From a checkpoint of a small transformer trained on Wikipedia: a variant of Muon for these matrices.
MLP neurons of a small language model. Each row is named by its layer, matrix (up: input weights) and neuron, and shows model dimensions 320-383. Each number is 50 + 10 x the weight over its row's rms, rounded and kept within 0 to 99.
After each neuron's rows, "fires on" lists the tokens most often at its 100 highest values on Wikipedia text that the model never trained on.

L4.up2206:52 42 47 67 69 44 57 55 52 53 34 59 50 47 59 48 47 33 50 40 55 52 34 59 51 39 74 39 47 42 60 60 61 51 35 46 60 49 41 49 67 70 29 57 58 55 43 48 32 52 58 48 49 60 51 59 67 43 46 50 35 49 33 51
fires on: "on", " fl", " con", " Con", "oth", " year"

L4.up223:56 57 56 47 43 53 57 64 47 50 51 53 65 53 40 51 53 46 64 58 62 61 39 57 45 44 52 52 64 53 50 44 55 60 52 53 66 30 49 49 39 50 71 43 55 49 55 43 49 38 50 35 42 61 49 55 44 45 61 30 63 52 32 63
fires on: "and", "end", "ant", " which", ", while"

L4.up807:41 58 51 49 61 61 61 52 43 46 50 51 30 45 45 46 48 66 48 47 39 54 46 47 61 64 38 37 38 68 48 53 26 47 45 70 41 50 65 57 28 60 58 56 46 37 37 43 31 41 57 57 25 46 53 61 52 52 51 46 55 52 56 50
fires on: "al", "le", " Gal", "ikk", "mathb", "ar"

L4.up1085:52 56 48 57 46 39 49 52 56 56 46 47 57 44 52 53 58 52 50 38 63 48 59 55 59 44 27 49 49 59 39 35 66 46 59 44 35 64 50 64 59 32 43 46 45 64 56 63 45 55 50 52 51 59 38 53 47 50 60 37 60 45 59 63
fires on: "re", " We", "e", " Be", "pe", " Fre"

L4.up1044:37 43 52 61 45 55 54 50 46 55 55 55 52 21 40 43 49 52 45 62 65 57 59 53 78 53 43 60 41 42 59 70 57 36 33 59 41 34 39 54 56 49 50 33 47 39 59 59 40 72 43 52 50 60 41 67 45 69 52 50 54 52 60 51
fires on: "ik", "ch", "z", "ond", " land", " of the"

L4.up1103:60 55 41 37 46 52 64 42 54 66 54 65 51 64 57 65 49 33 54 40 54 63 33 63 52 38 49 52 57 58 55 48 56 35 50 45 59 54 64 35 47 50 36 46 56 54 48 40 51 58 51 63 57 43 59 52 45 66 60 67 37 51 60 60
fires on: "ol", " pro", "el", " L", "ell"

L4.up2083:35 49 66 54 59 47 54 40 49 54 44 55 45 52 80 58 39 55 61 39 61 64 50 57 57 39 63 50 40 58 65 41 42 42 61 44 41 62 52 47 39 42 50 52 46 55 53 55 58 53 61 46 53 36 47 45 61 71 51 36 52 51 56 44
fires on: "–", " University of", " students", " Mar"

L4.up179:50 62 37 54 66 36 43 58 59 48 51 65 43 43 33 60 43 51 44 49 64 56 27 46 55 68 52 39 31 62 61 61 48 42 54 60 39 40 39 45 52 61 42 49 52 32 36 35 52 60 32 42 62 43 44 58 42 52 39 54 50 72 51 57
fires on: "===", "th |  |", "; Label:", " &", "/"